From a checkpoint of a small transformer trained on Wikipedia.
Architecture: LayerNorm before each block, rotary positions, biases, untied embeddings, attention and MLP in parallel.
MLP neurons of a small language model. Each row is named by its layer, matrix (up: input weights) and neuron, and shows model dimensions 112-239. Each number is 200 + 30 x the weight over its row's rms, rounded and kept within 0 to 999.
After each neuron's rows, "fires on" lists the tokens most often at its 100 highest values on Wikipedia text that the model never trained on.

L4.up750,191,278,258,167,205,179,208,207,193,194,189,183,215,207,219,221,199,229,247,176,188,169,233,180,231,194,202,145,172,169,217,196,174,207,189,230,190,196,259,242,214,156,224,280,178,171,169,209,169,164,179,153,248,249,150,143,178,205,225,150,191,184,234,175,230,201,192,183,189,236,215,202,203,147,215,205,200,200,210,248,232,211,208,243,187,214,229,217,203,164,238,175,203,163,206,185,163,221,230,208,203,242,233,245,145,195,180,217,179,210,173,147,175,174,232,203,243,205,147,198,217,176,200,191,201,229,163,121
fires on: "\n", " inter", "0", " re"

L7.up344,155,195,203,189,222,208,183,184,199,201,152,279,237,233,176,148,233,206,187,166,213,184,233,225,184,218,163,176,208,232,171,258,173,208,177,198,135,153,170,205,170,187,252,205,184,201,255,218,201,200,190,210,155,217,181,250,229,140,213,227,253,247,206,142,152,235,208,238,222,244,231,186,191,184,209,221,203,220,177,195,181,222,201,228,215,237,162,128,242,154,177,209,234,218,211,200,178,218,240,183,195,193,196,205,229,185,218,188,183,213,139,218,233,206,206,227,250,195,156,212,176,203,203,199,220,214,236,167
fires on: "\"", ",", ")"

L4.up308,150,217,198,207,226,197,198,210,214,158,187,182,148,139,249,149,163,203,194,208,179,189,213,234,234,178,165,231,211,190,208,186,187,208,243,192,152,206,168,223,219,235,254,182,182,171,212,214,205,178,217,198,199,270,212,162,223,211,178,183,171,194,190,158,183,206,184,194,177,262,183,206,223,235,195,163,215,197,183,219,180,158,214,176,213,150,241,150,229,189,185,200,221,219,210,222,206,223,222,198,195,217,200,216,218,234,203,225,206,150,176,170,152,207,239,191,148,171,177,229,170,187,220,190,173,191,211,179
fires on: "s", "ly", "ac", "er", " February", "ist"

L7.up141,201,195,218,194,198,191,187,151,214,212,202,190,180,251,235,191,214,193,223,177,201,156,220,248,145,260,220,201,143,284,217,219,174,258,227,209,185,197,246,231,157,200,175,158,159,210,188,205,154,219,244,185,170,196,233,199,228,198,159,181,181,220,286,155,184,253,214,206,213,238,170,184,168,213,177,191,213,217,193,180,203,219,223,178,213,196,189,182,228,205,237,183,236,179,187,201,225,168,189,221,173,129,175,179,199,191,180,190,194,193,235,237,184,203,191,274,219,165,174,194,200,193,183,194,178,212,234,225
fires on: " first", " p", " a", " only", "st", "est"

L4.up259,184,236,209,192,231,213,243,235,194,208,204,174,186,230,157,221,200,207,174,181,211,150,201,220,198,183,180,159,197,201,178,146,261,226,215,157,223,234,174,195,247,249,195,199,234,208,191,213,194,171,196,215,190,249,231,220,234,179,183,192,225,225,201,145,213,190,154,205,206,250,250,143,206,226,165,223,182,198,238,181,218,231,210,238,223,257,199,252,216,186,187,195,192,219,182,178,235,198,236,225,206,169,196,216,178,201,194,213,182,204,212,206,191,223,224,178,227,203,121,209,244,216,195,193,203,179,139,171
fires on: "te", "d", "ist", "e", "h", "th"

L4.up629,191,229,178,168,234,193,166,167,199,131,200,215,144,177,162,203,225,167,163,214,193,209,189,216,226,203,165,210,285,210,167,227,198,188,174,167,216,186,172,236,182,186,224,180,242,245,225,177,151,208,204,212,183,242,137,224,208,186,156,170,237,191,209,254,200,184,210,172,163,187,236,236,200,169,161,196,218,196,209,239,191,204,212,208,229,178,203,198,231,299,163,167,192,148,237,155,188,199,199,228,191,171,191,226,190,191,220,216,163,180,186,210,231,195,225,219,238,183,202,195,190,139,158,245,189,204,197,210
fires on: " ===", "===", "g", "br", "e"

L3.up10,206,169,235,227,249,241,221,224,210,150,191,209,197,206,225,191,243,258,242,215,246,167,196,183,185,214,191,231,238,230,166,197,192,228,255,161,175,209,192,206,198,193,278,206,170,160,177,157,192,238,197,201,185,237,219,255,140,237,175,210,208,189,184,216,169,255,200,169,228,193,168,199,208,189,183,221,212,241,256,210,190,194,150,173,232,186,196,204,241,183,233,170,234,110,169,286,175,206,203,213,176,245,174,199,149,206,209,186,148,223,201,187,225,189,209,232,264,195,238,185,226,227,204,156,179,141,253,181
fires on: "'", " to", "pur", "cu", "s"

L3.up523,195,236,166,190,205,225,187,205,213,180,184,234,207,163,237,162,170,190,216,182,170,186,126,115,196,194,205,241,153,211,202,228,154,215,206,189,201,234,216,204,199,205,149,155,205,192,194,295,209,231,239,198,222,191,227,224,196,203,209,147,210,203,174,201,240,200,239,176,219,194,208,223,221,200,202,159,191,189,225,219,201,253,212,185,143,212,173,196,217,195,179,212,232,166,214,213,209,208,193,227,190,211,213,170,210,216,189,189,205,176,151,209,211,173,170,219,229,201,205,213,202,204,189,151,195,221,201,153
fires on: "ed", "a", "dra", " based", "n", "aged"

L5.up533,230,217,216,154,221,165,189,219,172,202,235,226,177,194,228,171,212,219,192,236,210,182,199,194,209,247,195,195,229,262,190,146,228,222,195,234,242,196,195,208,237,199,232,179,157,227,173,277,172,204,235,212,185,237,233,228,201,196,214,151,213,188,177,180,172,258,183,228,155,258,211,244,244,122,191,268,189,190,210,193,198,211,156,220,180,206,193,207,189,216,202,183,195,240,211,196,200,244,221,204,148,199,200,199,111,180,203,228,154,184,194,146,170,166,262,199,231,182,204,234,197,152,230,201,211,209,174,168
fires on: "-"

L4.up140,168,252,248,154,180,187,257,185,181,167,198,144,225,220,186,196,157,236,169,160,189,188,261,207,115,162,161,162,161,232,231,186,196,184,242,165,171,238,155,203,164,233,179,203,223,227,183,168,192,171,133,172,174,239,179,160,243,155,183,164,217,268,256,197,231,191,211,230,198,197,201,139,187,221,223,215,241,288,211,161,159,208,203,217,195,231,208,233,198,166,158,168,190,200,194,236,154,196,212,232,214,239,222,184,247,166,201,190,204,190,218,228,213,264,237,217,246,186,148,200,203,210,213,193,161,168,206,197
fires on: "e", "'", "ce", "d", "sur", "est"

L3.up152,110,209,132,208,108,234,210,262,171,208,155,240,169,178,221,189,207,154,217,235,273,166,175,251,198,313,224,191,247,191,202,200,216,174,193,184,194,239,205,189,230,214,213,220,156,186,185,232,212,190,203,186,224,208,211,219,236,155,224,215,213,207,159,159,213,187,223,193,177,191,202,224,211,159,210,217,126,215,249,166,198,173,207,206,244,153,226,174,194,157,185,168,238,177,186,249,199,151,182,203,231,173,177,190,173,181,235,233,169,204,232,176,158,222,249,219,215,142,169,224,188,223,164,211,176,243,176,248
fires on: "1", "key", "0", "9", "ro", "4"

L4.up700,198,221,168,188,240,194,225,218,213,188,187,238,160,192,193,247,213,222,201,193,187,214,183,191,170,160,184,211,177,178,169,133,145,258,233,151,182,217,139,209,143,186,218,167,166,208,192,229,183,187,207,222,153,230,206,237,238,149,208,152,168,255,220,165,214,174,213,209,186,178,233,266,225,248,224,193,164,245,222,199,212,181,185,187,214,206,263,233,189,188,191,189,193,203,239,213,192,184,218,165,216,214,194,180,232,240,185,216,193,204,176,222,195,185,201,163,142,218,171,261,169,217,202,192,186,196,199,174
fires on: "y", "s", "can", "lay", "er"

L5.up522,153,232,214,233,199,188,230,245,184,182,162,174,185,207,191,157,230,250,227,197,170,199,194,142,200,196,235,172,190,212,243,217,175,162,194,265,181,225,246,218,145,184,198,169,232,204,163,219,226,186,178,158,224,222,185,202,187,171,203,178,145,157,154,208,243,202,229,211,248,195,266,182,161,161,200,214,195,213,190,232,162,178,207,232,191,204,188,182,166,178,233,199,160,231,185,255,171,241,176,256,207,224,180,191,148,150,252,196,201,190,228,240,182,192,219,199,259,157,210,212,186,197,169,171,217,212,173,187
fires on: "9", "0"

L9.up200,203,221,252,203,230,204,249,124,199,168,174,175,206,218,213,201,252,229,273,177,215,159,252,192,179,171,180,172,214,186,194,209,209,199,152,182,165,202,188,185,219,208,241,210,199,179,264,173,183,235,139,196,198,206,203,214,203,183,187,212,172,178,210,204,152,199,235,227,220,256,222,180,222,224,195,200,192,224,215,204,227,207,202,227,227,216,216,82,209,179,192,196,210,130,256,266,173,231,234,218,159,167,159,229,173,184,249,190,206,177,211,192,202,176,210,248,230,186,217,190,203,192,196,169,187,169,205,131
fires on: ",", "),"

L3.up222,208,243,185,220,153,158,261,218,233,189,156,196,226,204,232,161,199,207,206,176,233,177,199,211,223,249,165,208,185,196,141,187,181,178,294,210,206,139,197,239,202,151,184,174,182,213,221,185,183,180,182,199,239,240,210,205,208,180,205,145,192,262,223,230,206,195,234,198,85,173,235,216,219,234,207,182,160,242,228,193,211,190,216,167,214,180,244,190,196,196,206,212,198,191,197,224,193,225,144,215,178,176,214,178,206,244,153,193,214,185,187,219,185,210,202,178,195,209,172,245,165,176,180,226,192,122,207,165
fires on: "s", "es", " goals", "y", "Awards", " charge"

L3.up426,176,243,199,174,168,212,213,161,224,219,184,203,213,208,166,198,140,174,229,154,177,171,222,202,211,213,228,100,225,270,205,225,208,208,157,187,185,175,203,192,235,257,173,190,199,193,258,166,232,213,208,183,168,230,117,190,203,188,217,172,202,195,273,187,210,199,226,140,218,196,168,225,236,179,181,259,240,205,193,191,288,235,180,178,182,183,228,171,192,211,172,198,185,267,238,203,184,219,162,219,212,175,173,159,206,198,177,201,215,198,203,189,227,190,237,258,233,153,195,223,214,191,175,234,214,228,219,212
fires on: "ing", "5", "7", "9", "3"

L4.up406,225,165,199,192,213,142,215,212,206,278,208,194,197,208,206,137,191,213,218,183,197,193,173,228,172,146,142,171,211,173,219,200,222,188,158,213,186,150,184,178,188,213,171,202,170,218,171,226,198,176,144,184,181,218,221,238,174,158,149,212,235,263,201,141,178,233,193,217,133,170,284,212,208,191,196,236,213,165,226,234,207,199,215,177,193,244,146,218,229,208,172,209,125,226,179,188,209,210,217,278,223,145,211,201,168,133,213,238,173,206,185,184,168,176,197,181,206,225,223,213,184,185,244,202,222,203,181,197
fires on: "-", "d", "'", " Gu", " Par", " Char"

L4.up65,163,244,188,197,221,193,194,200,173,197,194,207,247,260,243,207,201,236,214,227,243,189,192,176,223,249,195,245,227,195,203,229,233,211,183,237,270,151,234,232,178,197,157,221,161,243,191,184,239,178,158,213,190,231,178,223,187,185,168,194,154,218,184,182,223,219,216,201,192,218,233,232,213,182,152,223,231,132,234,156,215,216,179,208,217,212,171,159,202,233,187,189,232,214,171,192,184,186,226,254,211,227,222,269,139,225,162,229,129,161,198,210,162,126,214,236,171,224,157,196,155,193,245,258,217,162,220,184
fires on: "-", " "

L3.up683,221,215,203,188,174,178,217,220,149,222,164,214,225,200,217,129,231,180,214,204,205,233,168,187,195,248,213,255,181,211,186,154,168,190,203,172,230,153,199,268,157,230,199,221,168,279,181,244,185,163,175,206,234,176,175,216,210,162,189,265,222,211,193,218,164,188,198,200,184,159,239,203,228,191,229,201,176,203,230,178,208,198,261,163,193,222,179,213,207,165,194,221,187,195,251,178,178,263,249,199,183,205,278,199,220,204,166,206,229,195,206,224,199,168,171,187,216,216,139,235,193,229,213,196,193,217,172,221
fires on: "1", "0", "2", "ur", "com"

L5.up314,218,215,250,189,201,148,192,214,255,231,207,224,228,220,217,238,166,243,235,147,201,197,205,198,204,188,281,237,245,197,255,235,243,213,193,204,216,187,223,213,156,206,217,190,173,177,242,178,219,248,207,222,223,191,127,164,255,220,257,198,251,214,228,168,183,238,243,185,201,209,255,199,224,197,226,208,247,222,226,222,235,161,131,199,194,233,233,187,234,247,187,210,190,197,154,227,192,206,135,227,210,256,157,176,229,211,196,185,136,146,220,215,194,183,208,206,204,176,240,233,222,229,192,184,194,198,206,147
fires on: ":", "===", ",", "==", "-", " In"

L4.up362,176,202,200,221,197,191,162,224,174,189,227,213,210,177,217,153,208,165,184,164,244,204,185,162,152,156,170,207,214,177,229,250,199,173,208,165,225,197,204,193,235,231,152,185,196,210,174,174,193,246,213,142,236,173,189,202,160,202,202,232,181,195,233,246,211,168,224,239,196,160,218,173,197,133,173,180,162,181,212,227,212,147,202,209,235,219,204,220,199,120,202,182,183,257,191,248,185,246,233,224,208,188,215,135,146,208,243,198,211,170,260,205,133,173,254,155,219,153,200,181,263,176,173,234,225,240,186,184
fires on: "lo", "n", "9", "or", "vo", "hu"

L9.up323,267,173,249,213,186,228,198,198,226,209,125,176,234,227,237,128,227,193,229,207,201,182,211,203,203,207,226,159,193,229,227,209,222,181,185,260,154,188,209,199,208,180,187,172,246,212,205,249,254,189,184,195,245,216,185,236,212,247,252,226,203,134,173,159,242,213,193,197,253,195,240,198,196,232,116,255,186,189,193,192,206,182,194,206,203,173,239,206,155,232,210,215,219,143,170,226,228,167,142,199,161,201,186,158,171,157,228,193,189,210,207,188,222,136,142,211,208,182,228,191,186,240,171,214,211,173,238,180
fires on: " and", "0", "iv", " ", "and", " It"

L5.up523,185,209,214,225,160,217,206,196,206,190,128,150,180,211,228,169,205,216,199,200,162,185,142,234,182,196,161,217,187,206,200,244,242,203,194,196,164,193,155,181,168,190,230,181,174,225,174,222,209,198,177,188,208,194,240,224,225,202,189,192,178,202,167,214,263,248,231,185,205,245,243,191,225,202,212,241,181,177,148,200,170,194,232,235,290,173,172,176,232,163,219,214,234,205,214,214,201,205,207,171,194,162,256,242,205,200,191,217,181,170,161,151,195,204,212,182,209,235,226,254,174,197,197,184,205,187,279,181
fires on: " /", " or", " to", ",", ";"

L4.up627,188,239,190,199,231,195,231,216,247,216,199,204,175,204,169,203,221,259,171,199,147,206,205,188,202,195,232,222,139,203,227,185,261,198,229,213,197,226,218,212,185,195,217,152,176,201,219,224,275,187,168,143,190,216,194,193,234,162,172,200,176,182,226,178,178,184,127,200,207,231,186,227,174,183,248,219,185,218,230,256,165,199,175,215,216,225,257,222,187,168,200,118,201,204,236,185,153,205,211,241,204,232,240,203,231,234,180,242,155,231,191,219,175,238,180,168,230,202,212,216,226,188,228,217,189,185,127,170
fires on: "es", "s", "y", " Member", "er", "ter"

L5.up518,148,178,170,192,216,183,188,224,257,264,177,176,117,207,160,188,238,197,251,207,191,204,241,188,194,215,210,223,186,226,211,218,269,248,145,223,250,157,190,215,162,216,204,173,247,238,194,208,200,177,204,161,193,226,209,182,173,184,141,207,167,200,157,174,247,213,200,223,176,216,259,168,211,162,138,193,171,200,233,224,173,174,184,175,180,223,236,213,154,206,196,208,191,217,217,261,225,167,133,249,193,187,244,230,136,175,184,208,163,189,191,186,212,191,259,191,181,209,189,191,180,159,174,192,241,220,189,181
fires on: "-", " "

L5.up752,160,199,228,203,203,208,235,183,217,238,182,210,193,156,174,181,110,206,211,177,156,207,163,195,198,202,167,186,222,223,162,165,186,212,202,191,187,216,191,141,210,174,263,170,223,204,241,224,204,207,237,181,221,196,211,224,205,188,182,200,236,213,143,210,264,270,190,203,196,203,245,146,265,172,215,251,143,177,190,207,208,205,229,213,181,186,206,156,178,177,215,165,214,200,204,218,181,151,180,199,232,191,184,226,216,171,153,224,195,159,181,212,263,239,184,214,161,199,230,198,165,243,194,160,207,203,186,203
fires on: ",", ";", "in", "al"

L3.up135,129,211,182,225,147,189,215,221,172,181,157,163,168,156,226,163,210,203,184,232,214,254,196,231,209,238,153,209,190,158,204,177,196,226,185,211,218,177,148,208,196,153,193,249,163,245,222,223,231,208,158,197,190,205,169,150,218,165,194,205,165,252,222,223,181,188,189,253,186,186,178,221,202,185,202,201,195,233,257,186,228,154,202,217,243,209,181,200,202,201,197,180,157,198,200,131,136,170,245,212,222,151,207,184,173,132,209,153,236,183,194,152,202,206,236,172,229,198,177,189,192,232,213,153,182,227,135,219
fires on: "0", "1", "2", " Mi", "hi"

L3.up114,219,194,181,150,240,200,238,207,219,202,182,217,182,188,181,250,207,200,175,185,194,163,202,183,240,151,195,226,196,123,183,207,229,175,225,161,161,211,188,148,162,159,248,192,178,205,201,207,209,216,163,188,195,232,175,165,185,184,202,214,249,245,187,214,239,189,195,172,212,213,207,218,162,231,164,180,189,209,212,200,181,195,185,202,239,249,208,216,173,255,255,225,183,198,104,185,234,163,177,229,177,207,236,189,179,263,212,163,211,242,123,174,168,140,175,186,173,192,191,234,217,232,161,243,177,221,195,211
fires on: "ed", "d", " up", " out", "ing", "e"

L4.up293,170,240,211,241,240,218,218,284,177,173,185,202,219,206,208,225,184,188,158,237,175,226,184,243,222,246,226,183,182,211,202,204,165,222,205,192,217,181,201,136,199,212,181,184,194,231,175,193,222,217,182,174,199,195,190,219,194,172,176,238,218,195,174,212,205,265,172,170,209,172,210,194,177,152,179,198,176,201,169,259,197,207,211,173,242,179,241,172,229,187,205,229,139,222,205,208,199,255,185,213,224,204,202,223,193,192,296,186,176,180,187,224,169,183,176,236,236,200,151,209,165,166,246,135,183,248,211,176
fires on: "0", "com", "eth", "of", "ef", "ak"

L3.up157,207,231,174,135,190,168,207,212,234,172,200,247,235,184,189,195,202,215,149,198,217,140,205,202,210,201,155,230,172,177,228,202,234,158,150,178,184,261,185,208,230,203,194,155,127,243,218,229,229,210,156,230,192,285,200,186,195,158,216,149,209,203,234,156,196,193,213,185,215,231,238,191,165,238,236,177,187,224,210,184,180,218,161,175,243,239,206,190,189,205,205,161,168,245,219,170,203,255,220,183,198,216,178,190,224,209,243,206,213,196,183,188,185,166,202,178,172,187,185,173,219,243,198,208,142,224,209,108
fires on: "ing", "ed", "s", " to", "es"

L4.up476,188,210,224,181,234,224,189,205,201,206,222,190,206,157,172,210,154,184,146,165,233,239,164,178,196,217,184,187,170,171,246,218,230,199,227,176,182,210,226,186,197,223,235,235,230,198,173,284,122,153,212,168,200,175,229,251,228,173,206,244,215,187,231,193,258,165,224,169,182,198,175,183,242,184,252,259,221,190,198,167,226,238,218,185,176,191,182,220,197,144,203,167,214,217,250,253,191,231,201,173,184,212,205,195,169,210,171,181,200,273,169,213,215,171,228,193,189,235,171,243,222,181,174,194,172,241,194,204
fires on: "ly", "7", " very", "%", " much"

L3.up470,253,269,196,228,208,221,190,199,181,190,162,215,184,228,140,242,160,241,222,201,202,168,213,158,221,159,207,213,216,223,252,115,194,242,256,172,220,208,141,183,213,187,185,198,189,187,143,203,166,227,255,180,206,195,212,150,187,159,232,174,187,234,200,239,236,197,174,173,205,209,154,177,245,195,173,186,188,207,218,168,220,151,224,195,196,211,145,213,192,170,204,156,192,253,207,210,227,229,147,254,147,132,160,233,262,182,225,193,208,212,213,229,174,181,191,274,176,173,182,209,162,166,196,194,198,296,187,155
fires on: "°", "′", " ft", "'"

L3.up281,146,200,246,178,196,176,186,152,231,250,209,164,205,232,224,189,206,177,223,177,153,158,214,207,222,194,180,196,162,221,219,169,174,230,177,263,196,179,192,210,213,217,224,207,231,113,199,186,199,187,200,160,226,214,193,189,243,216,181,172,199,238,245,164,208,155,165,188,150,236,157,230,180,246,164,210,235,256,186,187,222,219,169,234,215,196,191,180,237,220,204,192,180,157,249,156,226,215,209,203,191,209,245,184,152,204,225,222,236,132,202,190,175,176,205,228,152,169,181,223,204,240,133,158,211,182,185,205
fires on: " only", " /", "ing", " known", " leading", " first"

L3.up718,231,215,230,161,212,227,197,193,181,201,152,193,156,176,220,189,201,157,211,212,224,227,198,217,194,180,214,191,202,171,245,226,168,158,173,171,162,234,177,159,240,174,221,181,185,195,163,216,220,188,198,149,167,245,163,170,235,198,211,163,213,243,229,171,264,201,278,175,159,217,218,180,192,190,210,240,175,179,147,231,221,210,106,211,197,218,116,199,201,187,184,239,212,231,201,175,185,193,215,257,230,207,179,171,195,177,190,223,141,195,166,260,183,176,268,228,191,244,265,199,232,184,189,148,197,210,224,219
fires on: "s", "ma", "en", "ar", "th", "pen"

L4.up228,193,205,203,161,170,181,180,206,149,252,228,196,180,180,266,207,176,201,224,238,182,210,232,204,203,192,154,201,159,239,197,219,238,239,140,222,284,176,126,153,217,214,206,207,228,248,146,235,195,179,194,206,182,214,186,173,170,190,166,155,136,194,189,177,187,249,207,216,175,161,209,221,193,182,165,257,170,182,184,210,150,171,167,236,208,198,185,167,204,187,183,205,241,279,202,214,231,196,215,208,160,185,198,223,134,139,169,199,171,235,238,155,234,160,211,215,179,190,195,201,162,176,209,196,271,211,183,191
fires on: " ", "-", "im"

L3.up598,160,238,183,164,165,127,207,215,216,211,193,178,250,173,129,203,193,161,151,212,194,224,189,245,230,219,197,215,218,186,197,181,282,190,142,196,186,200,217,256,246,196,187,206,221,180,224,232,165,245,207,188,262,220,222,199,191,184,294,230,161,245,271,210,258,199,250,225,164,283,231,212,176,186,163,210,170,255,220,184,192,207,219,194,228,203,199,207,193,194,221,158,214,166,159,236,186,216,210,191,185,183,234,185,199,218,219,229,235,220,158,179,137,232,224,211,202,206,214,225,178,227,171,158,200,188,184,112
fires on: "es", "e", "s", "n", "lic"

L7.up551,236,215,254,178,210,141,204,221,192,222,255,214,237,222,194,199,179,232,205,214,240,256,210,216,215,167,244,181,235,176,171,202,214,172,157,184,218,166,230,188,133,208,196,166,204,121,220,194,196,260,189,191,198,168,219,207,234,211,249,173,213,226,221,195,166,212,196,173,206,199,248,199,227,219,221,244,228,225,201,265,186,156,200,171,236,213,194,219,199,183,235,223,140,178,220,205,201,253,186,209,243,270,225,159,244,185,187,179,142,153,183,182,161,156,218,205,212,187,235,234,184,206,190,214,199,192,224,144
fires on: ":", "|", "|---|---|", ".", "==", ".\""

L9.up393,209,220,241,195,212,207,175,186,255,187,126,180,257,199,186,218,233,214,153,176,182,241,204,225,195,196,159,196,213,204,208,176,158,210,257,182,190,139,213,212,195,221,240,171,195,201,139,221,235,180,223,189,234,205,197,223,217,170,245,140,241,172,183,202,150,201,190,252,201,213,207,207,167,271,223,161,140,222,142,201,205,191,225,236,226,175,181,174,242,209,197,243,241,169,176,186,219,203,180,196,229,203,178,270,204,157,178,207,162,197,147,237,188,208,259,217,302,182,197,174,188,183,234,188,202,159,174,222
fires on: ",", " after", " of", " By"

L4.up525,168,250,222,178,210,163,211,180,225,184,159,195,239,190,183,140,174,196,159,214,159,166,187,221,214,197,200,233,220,214,219,180,243,207,245,159,172,203,282,211,215,200,216,214,206,166,195,187,169,248,172,178,203,189,185,194,196,248,252,191,218,147,241,95,179,184,230,200,161,253,237,216,167,192,207,188,222,180,187,182,247,204,187,207,232,183,191,230,217,200,166,175,193,196,218,213,200,175,182,185,188,160,144,210,201,233,241,182,214,166,231,199,201,170,205,210,213,212,199,192,198,219,240,188,177,218,162,178
fires on: " dis", ":", " Dis", "ö", " mid", " Saint"

L5.up315,191,174,256,235,203,178,188,174,205,161,180,219,206,200,207,223,192,221,250,215,240,254,170,220,206,234,176,241,192,227,218,213,195,225,188,253,168,175,188,228,160,157,173,158,153,221,230,197,190,248,174,205,150,189,192,309,218,194,164,220,235,224,204,171,235,185,199,196,174,203,219,157,194,209,164,253,194,208,209,177,215,251,218,219,152,211,213,161,199,187,199,197,169,205,278,192,208,215,178,192,176,219,185,256,184,195,222,237,139,253,169,209,208,180,219,257,206,221,222,195,227,215,161,181,215,198,265,271
fires on: ",", ":", "P"

L4.up529,174,221,227,163,146,186,226,264,256,204,186,219,232,204,187,224,199,178,236,227,208,183,265,205,200,222,208,203,232,207,175,213,187,195,170,200,200,213,199,283,201,192,192,200,248,209,215,172,208,183,205,236,216,195,222,207,225,180,206,182,193,172,223,176,260,237,158,128,260,244,196,237,160,189,210,264,173,237,177,229,221,228,171,184,237,166,177,227,247,199,224,219,260,223,224,240,245,150,196,213,250,168,146,216,155,238,199,203,173,241,200,153,179,219,168,266,234,159,205,221,203,152,144,203,180,142,189,187
fires on: "1", " =", "2", "5", "3", "4"

L5.up576,231,232,215,230,258,213,178,209,206,174,161,158,236,176,217,204,206,225,211,208,175,170,252,187,184,272,179,187,189,225,237,219,209,177,224,218,276,206,186,227,251,191,232,178,211,175,193,223,165,233,243,162,208,244,173,187,159,162,139,172,171,214,183,240,184,222,177,163,229,208,218,186,162,210,187,162,192,185,216,218,173,224,257,210,176,160,195,211,190,213,255,190,176,151,191,188,166,208,174,160,184,231,230,259,158,205,218,185,170,249,250,251,196,200,183,205,247,173,150,252,202,244,170,128,191,228,231,175
fires on: "al", "-", "'", " to", "tric"

L4.up579,190,229,177,170,217,196,186,244,221,233,175,185,214,200,213,219,232,216,179,185,205,221,206,237,250,170,191,177,179,217,233,171,198,219,203,188,195,183,247,199,197,193,183,256,192,170,237,243,290,197,237,123,202,164,203,171,190,185,214,196,224,236,126,174,226,174,281,169,218,171,218,189,269,213,217,197,243,190,209,243,212,172,138,229,252,217,174,183,175,178,180,211,195,196,286,194,185,204,191,189,241,193,186,209,232,148,240,206,193,241,160,218,221,189,213,169,208,235,247,179,237,255,193,248,257,229,214,179
fires on: "s", "k", "a", "en"

L7.up203,181,199,175,167,162,191,204,154,235,232,201,199,166,187,185,207,194,216,178,191,195,280,229,197,260,210,222,215,208,214,139,203,184,191,205,184,177,203,199,185,189,128,241,226,201,222,218,194,209,231,212,225,168,217,187,152,132,152,174,187,185,235,189,164,209,166,187,193,232,245,229,209,222,260,198,201,212,183,182,210,225,214,261,174,172,227,190,213,191,184,209,258,196,199,236,182,185,198,191,235,239,147,229,194,229,160,206,236,230,150,243,190,210,166,198,173,236,191,203,177,140,186,111,228,254,214,178,196
fires on: "-", "de", " North", "the", "″", "th"

L3.up626,181,196,172,215,193,225,181,211,199,230,182,155,155,230,214,206,170,203,192,225,209,175,225,221,166,199,166,171,214,182,197,197,173,230,267,189,189,214,242,200,242,170,223,203,256,202,219,168,183,167,209,234,196,207,193,133,238,180,159,193,230,274,185,178,178,224,189,162,252,271,247,137,216,198,186,166,250,193,199,246,247,199,202,211,226,227,194,229,224,184,246,172,196,191,246,189,200,240,222,205,179,161,220,203,269,206,216,150,181,203,194,153,231,185,196,169,254,231,187,186,187,174,217,124,235,254,210,155
fires on: "th", "st", " Co", " Col", " North", "rd"

L3.up327,214,202,270,183,219,227,201,221,183,185,147,198,211,200,174,220,212,189,253,213,200,222,219,168,169,202,207,192,179,185,190,165,219,201,170,251,122,213,240,200,207,167,202,211,235,173,191,248,189,242,184,218,157,210,179,234,210,168,122,220,261,229,191,211,215,262,200,213,225,210,225,187,236,200,197,175,146,212,182,232,152,168,237,237,196,235,143,151,186,189,224,229,189,169,234,221,167,220,262,208,229,208,188,197,205,178,172,259,222,171,136,204,237,220,189,196,237,215,238,213,191,208,174,202,240,199,201,172
fires on: "\"", " including", ")", " like", ":", "\","

L4.up42,178,174,241,177,196,225,258,227,194,248,197,157,179,126,212,225,213,206,186,178,138,237,195,200,175,233,207,189,186,192,188,214,171,166,178,150,206,173,254,228,190,138,163,209,230,178,243,196,192,187,140,166,237,185,147,188,174,210,219,185,213,174,196,227,222,207,226,202,176,255,178,171,165,159,190,177,161,176,235,228,210,171,180,173,237,233,193,194,213,188,161,199,239,196,212,215,196,155,244,246,166,196,243,204,208,174,225,160,194,186,242,157,218,198,160,152,230,172,220,217,181,189,168,196,211,209,172,170
fires on: "P", " short", "w", " wide", "on"